From a checkpoint of a small transformer trained on Wikipedia: 23.9M parameters.
MLP neurons of a small language model. Each row is named by its layer, matrix (up: input weights) and neuron, and shows model dimensions 16-79. Each number is 128 + 32 x the weight over its row's rms, rounded and kept within 0 to 255.
Before each neuron's rows, "fires on" lists the tokens most often at its 100 highest values on Wikipedia text that the model never trained on.

fires on: " |", ";", " -", " 3", " 2"
L20.up723 [ 77 143 136 170 153 128 119 173  76 131 165  49 113 100 108 130 139 109 113 132 147 153 119 117 114 128 128 173  64 148  93  94 153 135 129 124 131 143 142 108 116 142 131  95  95 107 143 128 140 162 138 101 103 109  46 146 136 113 166  90 151 172 171 138]

fires on: ".", ")", " level", " 2010"
L15.up877 [115 111  88 112 133 110 177 108  97 152 134 148 134 173 124 234  62 152 155 176 122 111 113 127 128 107 151 117 133 120  74 127  85  95 103 151 149 152  88  99  99  37  99 170 121 164 124 139 131 114 148  95 144 138 143 109 128 104  89 145 160 192 128 133]

fires on: ":", ",", " Records", ".", " released", "The"
L4.up507 [ 91 148 116  81 102  74 105 127 130 158 119 110 115  96  91 120  82 115 148 121 138  94 120 100 158 121  50 106 136 154 143 119 108 191  84 134  84 171  76 121 115 149 124 156 129 158 123 159 162 111 172 116  83 102 158 100 127 122  89 148  91 158 121  72]

fires on: " of", " for", " \""
L6.up733 [163  93  89 169 154 120 140  55 120 191 157 147 125 118 164 115 134 112  87 156 154  91 112 106 140 182 140 133  80 158 128 126 191  96 147 150 142 136 134 130 201  54 176 101 123  87 142 147 136 133 177 180 102  96  91 159 165  75 112 125 109 116 133 109]

fires on: " was", ",", " had"
L20.up82 [ 97 144 129 128 102 120 139 182 108 165 108  79 119 101 103 110 148 137 135 104  94 114 106  80 166 117 106 141 171 177 134 178 124 181 150 197 152 146  11 128 173 150  75 135 127  57 134 146 152 139 114 113 105 161 172 107 105 130 168 110  43 161 144  98]

fires on: ",", " was", " is", " in", ":", " disapp"
L6.up540 [115 106 132 101 111 144 141 131 132 193 184 129 147 129 107 194 189 127 118 148  83 127 101 100 164 126 156 166 134 161 165 204 104 152 130 133 160 127  88  96 180 125 154 112  65 100 112 109  90  93 106 136 191 128 126 154 113  95 180  91  84 180 142 120]

fires on: "ist", "n", "t", "er", "m"
L6.up286 [132 114 174  99 118 112 113  74 168  89  92 168 169 170 163 123 177 124 164 104 189 132 134 151 102 128  91 118 137  94  86 142 190 189  71 149 130 152 117 127 160 134 174 100 172 161 143 146 118 128 106 165 141 152  72  99 152 121 194 117 100 143 145 101]

fires on: " |", ")", " (", ".", " with"
L8.up1020 [157 155  94 118 118 151 170 109  88 114 134 114 115 135 152 192  44 137 143 161 159 116 129 131 107 109 122 144 186 129  70 163  95 145  56 106 146 114 109 111 144 134 136 187 124 147 130  66 111  39 164  78 119 126 126 104 139 125  79 133  94 177  98 117]

fires on: ",", "\"", " song", ")", " songs", " film"
L21.up194 [ 70 130 152 162 127 109 120 121 139 142 101  81 145 143 151  78 103 123 162  74 102 188 140 123 215  83 144  90 155 159 141 130 109 148 127 157 147 119  54 192 171 115 147 109 122 101 142 136 105 134 132 148 122 141 146 130 129  97 111 143  51 118 178 102]

fires on: "=", " =", "able", "tal", " Native", " |"
L4.up466 [132  30 131 145 151 170 113 121  62  92 142 107 144 134  74 157 126  86 168 131 131 133 103 114 149 138  78 138 152 119 121 119  80  93 136 117 179 145 189  89 144 120  74 187 111 168 113  94 149  79 118  95  91 124 109 109 135 118 113 113 127  88 182 145]

fires on: " on", "On", " re", " On", " Di"
L22.up935 [153  70  91 123 166 123 114 131  82 164 142  71 181  85  61 132 119 102 120 126 132 138 123 140 126 156 149 111 163  90 125 121 177 140 127 140 115  97 156  93 171  88  65  58 115 143  98 115  86  53 192 148 149 103 120 149  67  93 144 130 101 134 167  94]

fires on: "C", " V", " p", " C", " par"
L22.up390 [120  84 165 111 234 159 199 148 136 116 135 144 154 151 106  90  86 159  67 138 180  56 144  97 109 141  70 112 105 158 129 158 166 145  18 113 150 155 118 122 123 101  91 173 137 118 143 105 117  86  72 115 151  89  74 149 140  76 158 113 130 100 166 158]

fires on: ","
L8.up804 [111 138 126 196 137 111  94 117  96 165 113 124 190 131 111  98 134 125  76 187 143 130 137 128 140 111 157 104 125 148 115 139 148 141  58 100  94 149 156 174 149 173 184 134 130 185 123 110 160 106 121 107 143 130 104 160  75 120 143  89 108 164 125 134]

fires on: ".", "'", "r"
L6.up530 [157 123 141 117 172 118 110 144 201 132 153 122 139  99 161 207 137  84 112 181 112 144 192 132  78 122  98  91  99 171 125 122 118 117 128  68 129 128  87 108 105 112 133 103 116 102 174 108 141 120 116 204 132 158 110 122 126  93 160 114 138 153 100  91]

fires on: "t", "no", "in", "ur", "n"
L6.up381 [106 158 174 136 103  74 238  93 123 106  67 139 160 119  96 101 162 163 136 108 140 110  81 118 137 135  66 177 106  59 103 164 219  72 139 156 137  85  60 158 144 149 157  68 144 108 125 131 143 113  77 163 148 154 115 121 116 138 224  91 160 162 186 157]

fires on: "er", "t", "k", "r", "l", "ical"
L4.up487 [117 155 124 175 135 144 129 116 146 179 160  88 166 138 174 182 168  69  97 114 130 140 146 102 126 103 100 135  51 116 145 165 174 140 124  83 127 172 128 171 177 117 182  91 123 112 200 131  96 120 102 126 118 153  93 114 133 108 119 117 149 164 164 107]

fires on: " –", " —", " -", " |", "–"
L8.up996 [107  99 132 163 154 134  93 133 101 152 205 103  89  96  63 160 149 122 125 115 142 134 160 129 212 104 115 171  75 198 159 143 173 115 112 131 127 116 111 109 110 190 107  75  70 143 112  94 169 124 188 138 132 176 107 113 100  82 145 110 144  91 120 128]

fires on: "=", " |", " La", " 0", " Bu"
L22.up64 [100  84  81 198 158 139 144 130  99  71  83 102 156  72  71  98 105  96 165 143 166 132  94  68 124 134 156 168 143 147 162 141 117 148 133 157 115  87 149  96 100 103 126 110 138 137 126  90  92 110  77 152  84 128  94 134 124 155  93 115 141 112 177 107]

fires on: "C", "s", "r", "z", " for", " be"
L8.up586 [191   0  47  92 137 160  97 102 121 120 152 152 150 140 118 104 123 144 112 122 116  75 150 141  96 202 143 122 151 154 129 190 144 120 112 142 130 146 135 110 129 103  93 115 106 140 170 162 122 158 135 178 126 123 120 141 127 103 130 129 131 118 129  96]

fires on: ",", "'", " Hand"
L8.up428 [106 153 119 152 129 127 134 141 135 155 114 111 158 154  90 117  91 235  88 131  90 113 105 128 136  86 128 175 143 120 127  99 140 153  99 156 102  97  57 150 211 103 146 155 108  95  87 179 173 119 104 134 134 152 140 165  93 157 139 127 111 129 155 125]

fires on: " by", ",", " with", " and", "-", " for"
L8.up429 [ 91 167 114 152 137  82 117 115 146 153 141 107 130 119  44  99 110 183 148 100 152 107 104 122 120  96 153 177 149 156 148 126 187 147  51 102 109  94 128 133 184 126 179 196 126 226 144  74 147 119 162  74 133 151 151 174 101 139 157 153 121 183  94 203]

fires on: "–", ".", "$", "^", " (", "="
L8.up703 [ 82 123 104 160 119 121 107 108  94  97  87 166  98 129 125 127 140 136 121 176 157 177 113 155 177 119  95  93 127 117 155  80 170 113 179 119 144 141  99 150 127  96 142 181 129 172 104 132 122 130 150  72 128 163 116  90 100 137  72 113 160 141 119 177]

fires on: "l", "man", "ur", "ry", "red"
L6.up860 [166 142 112 164 135  82  61 114 102 167 167 138 153 114 105 171  95 122  82 113 152 159 126 128 191 107 107 136 128 170 138 149 138  86  85 155 126 127 131 130 140 109 145 143  74  85 135 128 160  88 140 156 126 172 140  62 172  49 123 103 101 187 106 134]

fires on: "–", " in", " (", " to", " In"
L20.up564 [151  72 123 174 175 139 166  63 133 173  73 114 115  95 158 127 137  48 137 222 101  99 120 131 116 144  52  77 137 101 126 147 141 146 156 207 114 152  73 105 124 120 175 129  69 142 157 118 176 161  82 138 135 143  85 153 116  93  94 110 160 172 158 126]

fires on: " |", ".", " the", "f", "ile"
L8.up387 [162 158 128 100 193  98 105 175 179 180 132  89 159  79 145 171 115 155 118  89 137 124 134 111  80 153  81 108 110 146 112  92 152 133 113 129 121 117 117 132 126 153 127 163 116 104 198 146 178 142  97  88 154 129 159 123  92 139 117  75 145 108 128  48]

fires on: "'"
L6.up867 [ 91 132 114 118  87 164 158 135 119 144 121  76  98  56 103 181 150 157 110 132 159 148  35 169 163 134 126  90 131 139 126 160 150 141 137 183 112 137 220 164 156 136 152 149  59 121 114 174 154  91 169 108 153 134 142 201 126 111 115  88 142 124 156 124]

fires on: ":", " v", " to", " in", ")"
L8.up914 [118 130 151 139 142 140 149  86 144 154  60 124 187 103 129 182  89  74 128 198  79 151 108 142  94 108  83 144 169 136 125 142 117 122 182 175 162  99  40 145 112 125 184 120  93 145 111  91 135 112 185 196 136 187 132  66  98 117 165  90 129 121 176  97]

fires on: "d", "ed", ":", "im", " of", "ified"
L6.up906 [106 101  80 189 118 121 121 105 133 168 143 112 216  88 155 165 164 108 133  95 110  84  47  69 121 133 100 124 121 103 125  95 150 153 113 153 106 122 113 188 141 126 115 133 121  88  95 159 139 142 152 156 124 108  43 154 141  83 107 120 155 188 145 125]

fires on: " \"", "\""
L21.up38 [147 138 165 144 108 137 105 151 116 160 115 114 151  93  93 147 125 154  69 169 184 209 108 109 110 106  48 182  91 122 175 143 149 193 153 157 141 136 154 174 189  93 145 145 141 200 130 122 159 190 165 161 122 153 142  83  97  66 142 107  96 146 155  63]

fires on: " of", " book", " for", " interest", " deal"
L4.up149 [102  69  83  86 121 160 111 125 157 182  95 125 152 122 147 169 123 136 132 130 130 161 172  70 119 128 135 142 128 154 105 167 126 172 111 158  91 178 134 165 189  54 114 141 122  90 151  84 123 127 195 142 137 127  82 175 174 109 113 136  63 137 135  49]

fires on: "|", "\n", " |", ",", ":", " and"
L15.up651 [151 147 117 142  82 144 154 143  56 164 143 129 156 129 140 109 126 154 127 127 107 144  86  94  61 108 110 181 179 147 164 170 167 149 140 216 105 160 123 148 165 107 119 114 167  65 122 100 187 143 104 184 163 140 137 143  99 154 168 155 122 101 191 133]

fires on: " De", " de", "-", " La", "'", " Le"
L21.up745 [109 120 140  96  75 131 145 115  97 120 119  96 102  69 151 107  92 140 156  80  92 131 161 171 134 106 135 153 144 136 173 202 194 171  70 142  82 129 198 122 150 103 170 185 111 140 159 101 134  99 107 100 157 145 122 167 132  88  92 109 143 134  85 122]

fires on: ".", ")", ",", " was"
L8.up928 [118 119 150 108 143 183 177 111 122 169  66 128 161 172  86 131 124 150 155 122  95 154 113 106 118  87 125 128 157 161 131 105  81 165 106 143  74 118 136  84 169  95  99 198 131 154 140 112 123  86 168  54 169 121 131 130  75 105 147 104 130 190 143 118]

fires on: "n", "ist", "i", "h", "ian"
L6.up545 [133  90 100 146 115 176 144  42 137 114  70 149 186 162 138 170 177 112 134 121 138  97 135 113 112 140  82 170 109 148 112  91 167 184  93 141 117 129 110 151 150 188 151  93 178 150 130 124 101 108 124 179 116 147  76 110 107  73 180  69  63 142 155 128]

fires on: " in", " |", ",", " to", " of", " and"
L21.up485 [180  83 105 163 163 138 158  71  72 103 132 144 130 130 110 138 123  94 110 175 162 169 106  93 117 140 107 109  97 148 112 176 192 165 124 166 112 133  74 143 109 144 106 112 141 103 190 145 137 106 150 136 160 115  49 153 130 108 176 127  83 112 158 150]

fires on: " on", ":", "On", " On"
L8.up281 [100  86 150 205 167  75 147  82 105 141 163  49 200  94  64 127 142 134  86 103  90 157 125 116  89 127 128 126  86 118 132 128 164  99 121 113 185 122  72  98 150 107 130 183 150  94  80 117  86  62 117 145 183 118 112 162  76 113 163 132 143 155 141 181]

fires on: "\"", " disc", " set", "15"
L4.up184 [157 134 133  68 127 145 187 140 129 161 140  97 114 114 125  92 132 149 150 156 176 100 134  89  81 151  98 160 130 120 187 134 105 130 110 205 147 160 166 146 128 126  89 150 137 174 163  87 171 143 150  98 147 132 113 159 155 125  95  89 132 163 166 107]

fires on: " \"", "\"", " '"
L21.up81 [136 109 121 113 140 197 111 158 116 181 131  72  93 129 165 116 137 127 156 124 167 178 146 140 111 117 105 163 135 117 184 153 188 173 149 176 120 147 143  95 152  83 157  80 150 145 128 139 187 149 169 141 146 125 166 210 145  75  96 137  97 149 101 106]